MLP neurons of a small language model. Each row is named by its layer, matrix (gate and up: input weights) and neuron, and shows model dimensions 128-223. Each number is 500 + 40 x the weight over its row's rms, rounded and kept within 0 to 999. Numbers have three digits each. A neuron's up and down rows have the sign that makes its largest values positive.
A block is one neuron, or neurons of one layer that tend to fire together. Before each block is what it responds to, as a language model described it from the Wikipedia text at the highest values.

Description: Person-denoting nouns
L2.gate285:468462566523537513538495517539550495533527518507509476548505547507412524502590586483497612501553460492485494553518477469534466592507558415542479463567512493503468421535489475494442535502513557514479486553548479485392540541464526528465505523455448472486526509558461539458493482536534484448
L2.up285:481490581535517476514504518546520511509505538487540446558482575522442538519579568464498577507520479508507503533542458459521433647517574456531492490531518509519452411590485488526476533546487539543470474567539464517436577529441494534492502543464467465530503511569492533491519495547487495442
L2.gate578:487518453450546498472471510587528588510556556490524525445493450516474472484504586504538577494542378469510522462604500511537610468545467548478544405512540580532579511519544516519497434493584574448429457511464458601458484592513549462477581424536501452560435485499470499508509502553528559487
L2.up578:471481488459554526424496504564491513467564554526541504493547432490528502441535561526519545532556425430541553498586511465558514454464448528459505442514532593511550531537539453527556499506573558459473459506445412563526419560510531488490598420524523517511472471483528482516514502496469532516
L2.gate584:488431478462525554459454558537477494464486508470439562451473448471487379514533471471471468448529502533498512520561507545504586431542460418467496485519406514536429485467495432489525548432480465514458470501487539449490517542506569514447464482521424524556500473491542562537496459499590497485
L2.up584:469501485531473535438506497506486472482509474396512522491563454547488444471525520454453421470537513456493462527490425515438484464509453488416507440561418486455460432472528534448471506499505455485479495450543471505487594515563494529430562500506463500589553467529397549490455474535583473428
L2.gate677:505511510476504515439524554405541532547521529621532500496515532472483471500511487514471501470467529449479472433484501490449490519581500451492544426438524557510434473508573494495511555481451471484496507469473506568547489554435569509519566511480477491504449522501546541436489445485540411442
L2.up677:537484446506487549455464488433512500534513494447500441508543505495546547477496514484527511473445431522552508493427523489545487495466526442496591529530521599529509475459533528517491481467464505522455467458467590527549509506554510518535530520475496453460595488568530519473527489487536541440

Description: Proper-noun opening fragments
L2.gate88:461466507420532558521515432567534504509543485438507516449494549550500536507498520528463472476461506497507491597537504496531511498456503506507491572524489531491468538525543501510470527497520482492525480484435469444584507535554558530502561531506510520578493477500435453529460361465520492519
L2.up88:453524550459535584512514424569549537495574479423502502463503533497445498563511498529424461454485512481500513583499516502547527534479462435574477545520495537500509515549562566496473512508509519498494508507460453468576529510497593596485565525533539476541443448533458445486450358480522507533
L2.gate186:530565429465492628431513460466498518469540549453407519539487461540489444487518531533450421491539506533505494438479492418549525409553508464508470591539532517486492519467500502541483475494516478529448483523496473443567505515519523541548537475491520460553537498455511483529549505529459524494
L2.up186:546517433476517540426520515516546479464584488442471563562576440491504473481538542515469442551518437544494539484550484449500518426495468517496504596545566504521532493516510453518500446531528504531480432475456480476511478501488574544565481476506497486507498485449476475502534498525499515483
L2.gate478:526502507509456576470490533564482491411498531471427498478545440599508544471547483508485446410549416505466476442510558496490568491481563527500502566641557509545448472462573544533534470572445453496547451530515533505455439519523530500581453464537559506547535476446510542507492457514482577542
L2.up478:483469492510524536533449553569501479410486498432466527476488452573535518488523511444481427461540463526446455474528554486461516546471576520417582494574536467505438483490512515554503498561485461521517448518533496526466473517447465491553424419557506472497507505431565483525479516559405518470
L2.gate618:456535518474493470496530467500487444482511457443404497515481514546588518556527537478473543483531540454502498498493438452499460464489579542591515529519563456562497487522457572506448477484517490493607547515496526466535453478555475471512590535481495454502440522567525459506530441484542485504
L2.up618:505524523483485496444493504479483448550551516416431460487484488523575493519518530505450488531604552414500431534472452513524463507466579550540482555496561539477481510466447569525433486503601441541530543485514553460494520483567542536509532544499525523497454490512538443495555414514476513534

Description: Infobox list dashes
L3.gate310:512482511527418473495498466445532497523515557492511533416496488476505447479402433458525435511496396479546505506478483440518527500489488514473509526512523481520517517476519518502439517447512538458532562481497506484467492523460491421490465456449527449428482517477489504485475470524526553493
L3.up310:523467552522402480517506475485521483550548540548464429429537441444502414473439463443452458585489446454487506531487525445522513465513514563510501462490515510507513478454486483485442508455474493489562526483482529469413483540486483473551469444465508524464532512445488494490460511469481533524
L3.gate485:571485504490547564620558529482460557553458550495496516499508405542424507459522524491422432527474574523489505474520523556541460475541451482519541415470520524505534556500484578542460482447407507505523501502490487494562564511468495490575406419521527500436478503486534452527467540553501492468
L3.up485:525424524505531553514486491441543527449467534457478551566504464506476488466489427459452460597523500472420506495502454503572459561488559521524505492462476519459508501453474567478531564471517549521464532445526531458553518503486455464491530374458527498560507465472516540548485518496561475504
L3.gate517:488536456548516496491530560483460459515496553485446527510496469511584481474427468476535474563497488507403585480564523497493475570461462606469426557469503455503555534460442519501430495515554573529487506522508526487483485467527448457485445487452516451458477500447448496556513590562477498544
L3.up517:472508498488505537471561525508455529547470568474508526550461467535550488490453439449489454527474528468446547446529505492510466555451455524445496474504484443520522494481412496570395504518527596503520523461555517500460528479535546508480474489538520455420445483456361479554450545559458460534
L3.gate684:536476509456533506569496500513514531567463492560514503514527467496477470495455522517547473572503489493444528561523511498565530571532520550512463472506539510522541542445544535489449527504542509532512552446544544503554500532424454483494466489458543502558455515580544520558428520486488551518
L3.up684:554472540421501506571478515473540552533536531482524436463537542529539470494439461496486548482459475547419570529486465485517451542506534538410493463456532471459493503511570488551521488523434499519577564439480470517494500510408476415526419449517482534526477497482517498491461501448489483537

Description: Wiki layout tokens
L2.gate305:496537540496492471537510547489486435458455511542569501510556468508513445521509512464487528585505503477398522484569481527450466516509555473439459489517580456554475549502503523536488477459467534480550546512490521525446455506443530456529483471537525529515397579477547503480432481459469470469
L2.up305:444558589568508520480515471542524542471443486494420452527586570537515524452503518520517516458423439488510501506459487465475525477461523471527456535581476551496515512539510486425502528557525472508456526517616452532445438478573515461485538551503476525504528413443541544477479452456474476425
L2.gate475:502498455565540520565513476485465452502474507510510490538435454477560535513505485527465483474452481477519550429558498561487502509470519489458468459533489498483517524537463560521472371403514553493497492538509489473494452551502435458497563457472458453499523522493482549501527509481518513479
L2.up475:457462598576502521536545470572494520437467487466412515526476479444542557511449511550499514505477479499538546547566576551487509546533488523493461537543507547570562479565483472518513450434454466442446466527508526419495530511493472501496497476498487425505506558486532513492536485521441519458
L2.gate491:412433521489488465527565566488530464520537548510505483547501447443533501528466500529401552498495519491551489463546451500508442481476465405526481468521558472480453521495474475468514515477493541538512466535564486546446515555434486538446497489502523509534430539464445493576430515448521510480
L2.up491:518549538509457533475477496528488491522515544521467498555513459499502527572499451481468524486485454552446468442522482509476438388450571493512538535541495416456429472462462486558492448483541475478474490562510490567501592568454475447501469482439484463591472469507516508494461494485482452501
L2.gate593:526529490504528537536465484499468487492482456490558483481468528455499414478469518458475447514531497483425438490483526502531525435542509508558462601540560546466535486516496476472502463436458490506477550480533576482474530525558524607577495488520522491497450520454520496491501495517464549381
L2.up593:445421459522513451495481510555450408448460470512495476467519515417480462499466527503500503534462437525432518524539470536466458510464522501425411463474486449546461453507491534506478504571413541450570480560475553543406472502495553389544513467502510552470500478510501541473476532445471385504

Description: "man" token and pieces
L3.gate6:530488441484486456496492549439507500455536533547482477533460471491481549592547428465478475521567514370519510463514545419444466540543437489531509484529490425541517429551573502488526518474423515471498462517499531493593505539515481523511485478471487507447503518506548487535484471476500529475
L3.up6:466552495503524522467497539521480566463478496522539420456477464504495591598499461498529524475494527424549514452460436444470459540490472515442431527486461470482474474474520543520494553470465540479474537454506445561566483486563497503446538448481478534514474500538472478471544452490501512484
L3.gate202:487508572491435474537485478508477474534483477564501522527560475422426516471503450533478469513543552454526484513504432475484515561497478490456533449450513467501478550495502477493500473493486502496495574485500507594483484476455503477467533499546469390408457462463471441539580470474528415481
L3.up202:479488530475480507504508530505518521547462473572489535510532457492471526496501460533491475527508478462498502439456486545540546617382535523535598492453500522484535493522497486515500409506449530444503550513529461533502422533483543513452495508500512417483419484532464505515488548479509498481
L3.gate440:432432513461413433584528555453505450423549526557522378473554413461528550509494532578529488445587493499442558527496478479496522541535499532552521551421485469538486489456578493505471538442471533521524512535465382484474548575523555544481472549525512523565513530486523537548508434471508550501
L3.up440:498472545499448565571485542451481411479555514536524445495470427548527563478488421522537518503566490550496575562513482504463516544483479547486503567411432469458512471478585455483471464488504470526536508525488454455507555508603429512453457572525526515561532483517521592451495440477483481540
L3.gate483:493486539524482535536481537528492518568461557498554558559507503492529574527567470456475412513556492522569519456502464486534513511533554553433523524487478480545517469440528460528468493533469469507519512547586516468508559419540497554488522462524540536566474515498489504526488461455523505485
L3.up483:474457512508454523495579576527484521535456553492542522549525508497523540542538450465412437483497507548560524414464473522536532539460503443494472499481458515514478531438519445519457514513462437486500572539512468490502504436536466521449451516454497540576528456449401505477502412508556483557

Description: Word-initial name fragments
L3.gate44:501557478443538488511535377467503506510500485484573512565621485463527531546455437440486500412513530537503479487465586515520471480435452496542453498538502514488525507556502500518487531496470496457524479462486575507406476499445541490529557520530491440511510455442584461471474476481477503474
L3.up44:476540490488454507505495379564543461461484486468505499520574520471515537473498491537440516516531547505503540564496553552611526458519503425499412533552493531508502541552447498450524515498467487462488412497415570521485475548507506515482577514511481490489498496477569450495503457522447490482
L3.gate168:452451515522497516496440561530524563494500556471470499456469485540522506524559403455483511420520548509537556505517483416459517451579512483467451590506465503449498444480550532483478469492516468461509526538451582499501476561476496516522479488561474483496517525456525457446469534369508506438
L3.up168:509448441469505505485491505452549449548562493534550558604488505509508474455503427477491486485511521477516515541614506453549538426589528407555561407547528479531554507556454568515456558475502517536586453559473514468470459478496536477526539533499486495454500499449529479496513481431491571554
L3.gate204:502544480524533491490497588481496502500500571582507499517460509526508422491465494559425498501527518593450519462583492495445557486483535519500451416466564475524590532480514470531506511512485543522466492490468491587540479535421487499445520481550474508509491475461490516523509517466517496517
L3.up204:525489445470537453460569541434522519483517521533498466521471475487521541546526502491510487437492487474566565457553538489522483454517536554588429489474519501513479475547508437586422507468478599456526545518424507518464558545444483485518471459497484544520473477538482511525519532464515477521
L3.gate667:500490520532441531490497478501557465518443447442467535550488461521519562498531471489473519455459488444520531530517494510569474504490476471487494530534557432521466456496504470482464547501447456507548551461507532463487479567520542517502538509519497427463499483494516512541488522439417537470
L3.up667:495569480508454555504487485524494515467480455475454523487498467559443520550560522528475463449490504487526487535514478451567472470522522470542455549482531490559411529480504470529426537472509467482524556497538500540534539568473530558526456479467493421484501557530506431559496454510450562404

Description: Proper-name opening pieces
L2.gate1:446468431460448465412511495550509520494520507475552483493508443468481487546509496483446483452495476473533531495524513474441486481461513500558504502407463571516498460478433521473486459513448494521479491517552459466513519497471605462531523482527564508488452467444508456469480500545516496497
L2.up1:452572465488467512438556509519423507476500483501546459570472442542451591498526551533506490450524496516528433525550479491479495531511510491531545497466556518527458545485451518561478513511442515509459478513498424458510465498497470483606514514484582481443449492492510479520514522537490489436
L2.gate55:484550513371490490524512440470509448508457478452479477471532501471471580532504489482449546496523552517518482495497470622454554546467482527594488492480561507538512571569516517539393479543433520534539543573514511468478529548481541528596505442475533543510470522452484433483550585531449478448
L2.up55:494505508380488494541497420540543550549511516448492518512489506533468574521513472470434531516516517495531478552506478569472570553504488510577492480449508514549552538548528476499374484585409465566544527556496466487472558487500551482526479450479510506555489479494484499523522550539492488503
L2.gate142:466523492507555550470520500473383504508552525396449531403535469536454549517580459500454490493501541449531508481471587468467485530482428459497468535523490526484435431490510470448483449464476513442475499502484478523549516434538485519522574480501474545479472459544493522504556470476517530475
L2.up142:455516426478529516477529499592449473525529505459511582431536468550467495506547488500471506492471541477475504520458549525447511475494486449489510516492469563498479490512505457475509467469517492432484498548485424475518482470544489507536597498467468534431481491574449462521526453509500518504
L2.gate531:412537462504527516581495523527539501481495526500519459525587454468454466523544473467423474470519504498472507550544439464448475600564412516499560482520501462525495408481528460495405512484525461503453450596475518454492520482498522491492552469455485475489533487528536518480547441528508503491
L2.up531:451522486471520483561523529547555525534464549452508442515566481469445488555553512491464466487466504507501474514539440475429506594530417489522522465493515436531478393467559485482385500513515470498480504608483520484524554491452521529511536434425532468504523471499562500497537463509513496469

Description: Mid-word name fragments
L3.gate213:591543453581486471567514515413536542521524531479484487432442415487530492549530458556500427518514407542486520544464511420467506520504456556536561555470499574496437522503450418502535584564539509544516524460532505515525565544526518485495533483482570501483539501522484495434518474441407531461
L3.up213:532509490491513560455521548523492522520550498645492502506521444529535449555485524547569461564546559515399533415456527551516465516483547534565455529497538495480523465482513507447464496530547554457518434506497553518451444502535533498508492564521500509492468424513463541448535502546490526542
L3.gate322:550561462450497461449502546490517521457471523608491444460491486454497483561473534469511465586487484463506541461557483450499448481500564470458549442529555462515494587487508465531490532535478587419479529522538591498508493474440458511549468517512475521449446511493457496510453494508483457477
L3.up322:495534400461535567507472543549517465478484500563490481500472559449548468554483519507516478538466492542587537460531456474474523557476508463529555482513562484563475533482503513485486488469469585472498551468487502456503526448477526500552448525514442492445594519478451603583560530425520491519
L3.gate409:525512514495522474496528519479486553514547489570544559507468505535480487492501528534498491511436493520456559484456554428562560549472503441466495421527465443499553427542485423503545478489510482497456456502542576488496493494512523524450465476443468507502552451417482449565541538505513540512
L3.up409:458563477572515513447501533468430406489497467523415512481552458538486546512460457481486527569479428523503556519454488477575513512464556448455476520499487495548418517562476437444493528467500502501431520456503568483502507485513552476466441510441443555477548529554461567553452496516490570478
L3.gate523:455535506506496476500545503586545516546488427563530403550506506505499513533484486542513499522517449510525485469539441456464450545470488498506409421449525451561515489547510546558494496566526511432480447517448476462549467477425473453474526468411505469500581496521427460501474483445513496505
L3.up523:510515408518587494474506487599475443557465592475479462449459498478517562436518540450516444497510464488529525426525566471489443563455464470490439457562505520505494505580474469497443495557508542491496559551515536486480512503521463536463480538560466533535483468462490568528561515528528532528

Description: Dates and opening quotes
L3.gate57:470498518549488531482470493607525485521442504452504507535439466532526505479478508397516411482447519481485488547474471467516509549521467482523488502491471517499520519499486530507410536494513557413480605507422454479470471487500550434574539500489473532521541518483505460603472534521556524542
L3.up57:446527518517512511510502493529469478489607462416454445541431501510505398429498485472497428478478501489511433487522428428514520576465527499627481508480460528501527420509465591514500525519460526502458554505392559464481492508530509378586509403489511446495456490535532477580474444482541486501
L3.gate63:569504467526515484521525546479447439487489517522483547456507477477457497506548570558487470527550452422421466498507471448456539489485524462576512541526522525494564469465489546478494440453487449427564509561430513529498500457517485523501477478461556457459503455467551508473494453532462536507
L3.up63:539522475467468522549551513515439468477474506451560489503527470453455553469523498519454449471509505477531538543527422497489433464511496454520487471445468520471550499494576493557456475439522520459514463460436461466435537440547549478557568561541486394520446473450516551447511533478483529475
L3.gate269:516490528477513490501552429486498504493464501524463498538521499459484438536481495470419504404501446526426455467495500521494508501534508453484408549479465456484456511519520541464502539480512508489455519502515484469446546449506516485523492487462515432537496512495447478505587498571510446491
L3.up269:465531621509533440460539470546519473543454516583603568474511484469444498517524501474560518468520547503512471424497518505482539488507498522519449528503459457543472530441531549532472482543459584557461516483502460419448546512471536525554516531512509577497510505462509470519455484457511464514
L3.gate567:472586563553489437435493467522473514464450509551459450519455507480491517549520494514534494463507493519550430385494515479508509476481509499464434531477438424534464534416487493561444512521511594472485519495471540489533562431655518471521504517449521564518563499493524513479462458469485451545
L3.up567:506529554510490481491523474472474495489495555586488481497463535438429493555507488524492527414585471447495446395498533464491527438524483467515447538527421489496460454472551539479475455517442573458446488566453569480504513447647458458554469515498473549509584446454525538465460491454494446495

Description: End-of-list paragraph breaks
L3.gate24:446469571558474507480537465504466557537560563470510481558474465462541462475466463457454504518520578539482518483528581500532463571502527501482479512530530415530532506521497496513482485414507524494538465481508519470513477552443495474539508472532547538521473534471432482446475518421526555487
L3.up24:467425522583499558511562530473436469559492485516447427447458458497536481511527495454466454563491549534479501529484477454498532547530503501591471469483483474475517505620460467472369457473466557514585469509427532521429483537450458574480449453521555469532530548490522499477503533502456599525
L3.gate308:454445507514543487455500447539495466547510504508471534553511510511592467488508477483444611467492512489500476444576477515515474507482489517512548484514543566496423479484506456539506563573428549448547532518553490480528546565507500505504522501523537481516435493493477467509479582477476441599
L3.up308:536497509479570461539439468540503511557520461513494526588475434510534528558496483447412558460500501406581524458544490530524443489460478495500480546533594491509498505523524436545494554542459552447566532484536462517557533532516483529528527476556526510544439495525497435519468573481478426619
L3.gate388:454511495554534484507522505476508478467504468546508466500457513499493559575499536503557463515411518494486489484463543473578442510527431478440452443477526493477551523513428481476479467519487560500511492492519450530505494533494485470488487510518489448536543482452485506487394507510519465528
L3.up388:481425487409426588512563490538476553517495523499437453526491494580448485518480531520520436556428516479522504440474574428480568533468491508506516481531500488421500492492423520504465489532557529555454506461499554493511422438497503560464468518533503426513539529569451480534522589574474563478
L3.gate430:530477466494499502580542523515511504587532456512549532430457463546484446452480466526519516487521456532478535440417420413437565429496493518476543411491476499543479524485488495563503489549527499510474492494478572553487550481471433461552502465513480438403540537492490483497475521453536434479
L3.up430:507415570524436523530510460504517488476527479548499544515437498445500467482507555473441508462489501485506514512536455495478542440491546489499607429532521461505513492484521534483473494491451483433526472525469503580529468584421464533546548588461472511457536511464489451512489530466478512497

Description: Person-denoting noun endings
L5.gate311:553512472487518540512450572448552548499529512501494412536461457482508472454507472549498569538572541533519499457572518450517443464505472543434482443534482509467459502500510462491478476582437521429517464508525410487478541503495536541473452483565420504501397500557514585523463464496544452446
L5.up311:552456560517504468566496499416488538517502491507498484498511456550447459464516503526461540510509421493500483439520431498564540473513442459454509535502439506479474527464452448466540529544511516501440545527566464514474547499503483489506498453425490552552437447477540558418510529505542491436

Description: Day-of-month and row numbers
L2.gate170:518519550467454462509452446478495482441443437502429389508437537472454499532446527521550489555613495548511480525549545501502510540521546514473480470498490486433513505538552529512437566562472551476397456489501510495494538473608538532560541523533544432536487418512506484525482516496448489467
L2.up170:494593503526437430489488480514518419486486535484518445511499535497505504527445506555514473490562489503637490470485519515459595433509530519490507550564489478500548540484552466547505486524417514448514486531507526505492547479562513493475488530441522484476535516564455480461455536523500462532
L2.gate227:536461525533486515483496474503497545493543530544488490517568560483490491576532506586472534431580504480573420508537432471529513432525477471517447491568437530510556507529481538511477541557502525570465470509529440518525551475539527516472497475475539502512431507469531525527497469602430474457
L2.up227:520562472546498523514480500522379480500456528473507480502427473467486455538469558507479516437497455522543518441455457541473538446458520438484486507512455482488542576456456472544496457487538528420516497550525573511526467514581508477509512487464491520531549520551507545447510574509570462499
L2.gate311:507493465511548533491457560492471471547571604533432532456428503484448512492507455446469439556575523557525516436569435480521469518485548449476474494499496499497480506437454457448405404487395462528529500519468458489524543466548479486538462545508518582426494525488521491453594504484394469545
L2.up311:500486541525483541520551550496438516492539538506429485548392434492466551529480469469593536525505487496510518518473531498384505451466463547459457546511438487481508564434511535465487481514488479437518454515533531458496531531548475486540498541491543519508497508468484445428456535499432499532
L2.gate395:497508567552562522525462435469493482462446494492507494482500591430510504475418544509441534507464457515461474481495488462502432517583520489488445458556553510489483484511488537489503561488426534501518512549482478512402568542549502563482571498495561504463452523486556439477468502493466510487
L2.up395:519455483439492530630516508452456488492471448527498442488502525476539456525513468540449582477534516496485533498541529534585504475495497496529502524558476513477488501522475508449550539546410503514495499547456520435427499631522528508530520524459509467367455499470531537471463512559528444508

Description: Word-start pieces before continuations
L3.gate154:504433475477583532496525475453554513548524528524480521440495483547529502462532419479511447491541536515501553438583515492466508471536496561463551508544477510548536458533460543515487458465412533481514516463471519503432502525479575461474521437472442504561430451512440541507397514454477466530
L3.up154:510453549444584515547407506469579466566513510461467457510515482508534473478468475470488475450521553509493599421532487489405514470485529466502534518553560485475517473559441518527501510475468467502455480518471546540482449444419483462487514560515477485504492466535473533513438512448537374534
L3.gate412:570473449491558471517505464525509455531470510515423517475481474476500528555481542441518535454489490512533590507440494458477477436474451452525570568501484464514484442493463531519508526465517450514469501585448477482480476484483565502531466545568522554504443415504590554489491487458531506489
L3.up412:543515433493531479479525447490506492531484541509441488462553470495493562534476557497568506426524491521552587501500501441468485474501460486535543563515479469524491444465494524502541544480551513510498487595457502492480416559507543531507503539571497537515447411510550516465524479462554524503
L3.gate418:514442576453570452538505477449506482433512489492514541451567469574497477470500492575521551506523533513471593491566458508475496594452457531470504458478473479462465539453510473493609436497454487537528514459493529533544459468455515498586526483456499488471488439492484495461537430553464441540
L3.up418:550546462446505497467509407421519505523551466501470438531521545456493484507441482523516465526524386498567516454519482431495517527576494509547448417464593501502507546481545538475487494479502521527517513488538522502407478475534477573533483476547477466505513539519528518490517582481488502477
L3.gate474:423487506488469576504518504507507499478533526548447493476521511500482497522495462560428506430527506456495558541436406502464555497563511507557476480436459484583441466444503539449509431534445581583534498510504486516493529507517500464479452468551451534472517455481467501501505438510461499511
L3.up474:459479524548516479533515479505512456548554553539520499472536555470491566531494504516468510498489506455475641525454459500493465544523475525521510447429452487522473527438508578465463379513464567550571486526489441525456542464500478438509507504540479515464492468495490526526506431493428521504

Description: Section and infobox boundaries
L5.gate52:476568491574502596531583499579453464518430511493496523530456466518477528465554527466433481540437470453441494551528504477490487572531514481482556471492525490499479534479474513579478439514485472468538469427538482477486494466589525436544514505559532430540546550448490467508510428527536577497
L5.up52:494490489521486455610491523576522500495507504500485502516528459530449485462571486497462465480485511518511494481528583418490552497363437544407450474517486473539475472487529480515551457490488483530471527459495484493487478484500494452518522548525424446493507593449527542493475451518482541591

Description: Abbreviation period and name pieces
L2.gate350:492509534433506536475494542534485543492526489568517486466531566508574519538535465513512558513473572588530485474575489472506494508527470520530595464498449527485497490449513467586463493461494465511517464543516493495453495476463504527604519493539441498502446555493611540543454587500454542503
L2.up350:499564488460464524521436536469499564489520469516544477529529493467470503508433508584456499567513442530447521382415509428543486495469563539544474459479452495486491515489505602536525464516480472495524540457502515488490540497460496465486452489463494507446496497464516501480572502508553458494
L2.gate477:522528571522434496506542505486439497465491518444440528476534510527562503476530518543489517560511477466547529466461455479426533565473530587494452490532568478510590544481500516567430506502535574565487594502568531522490517513551509542478476460494490492518518465460492523517543538491536512499
L2.up477:458456503547490573514523424518571577482529461453472488553545563567474481524512480475453501490462552554480511523528519603477498417497570484526527530456554549470456528480509511491591500470455518425543475475484526464465448507429506512542533540468522534502458521526463568513468485514515430424
L2.gate527:454438522526448496509538494477474480466579460557492517572504540529530491512527509536550531550462514517520469504551514407500509490591460496483530519465511479481501594508464512567455552596427515572475520523506509493477519463533519471525455512480511569543482519491496429544510538458480548498
L2.up527:542486491456425510502509505486479532448449570494456562612521531455511503501504509478534499538538453487518500481556537515549536419521477570497480474513445433494509495533502477463568549555496473530544450494529551431474613503537530558471523438456453455527467522418506468502463497528501547443
L2.gate596:424557432488492493532612540500529618566498517465458499428485462533474479512501545493444583454502464509493451475490578409477537482560422486536476534495501486508556591475448509479534549525532514564517567463474485509592526469458516504479520482521566487461485518484526439460481487500481434448
L2.up596:380507446514482527493593498551486608559474439494499508455519472488510502463561511514459598489431451535526455452510578391531529498519438500497489516477494507506570567481486487515524576460561538515503481497461513543584476508461553488441482436500552504457453478467533477464553522510502442437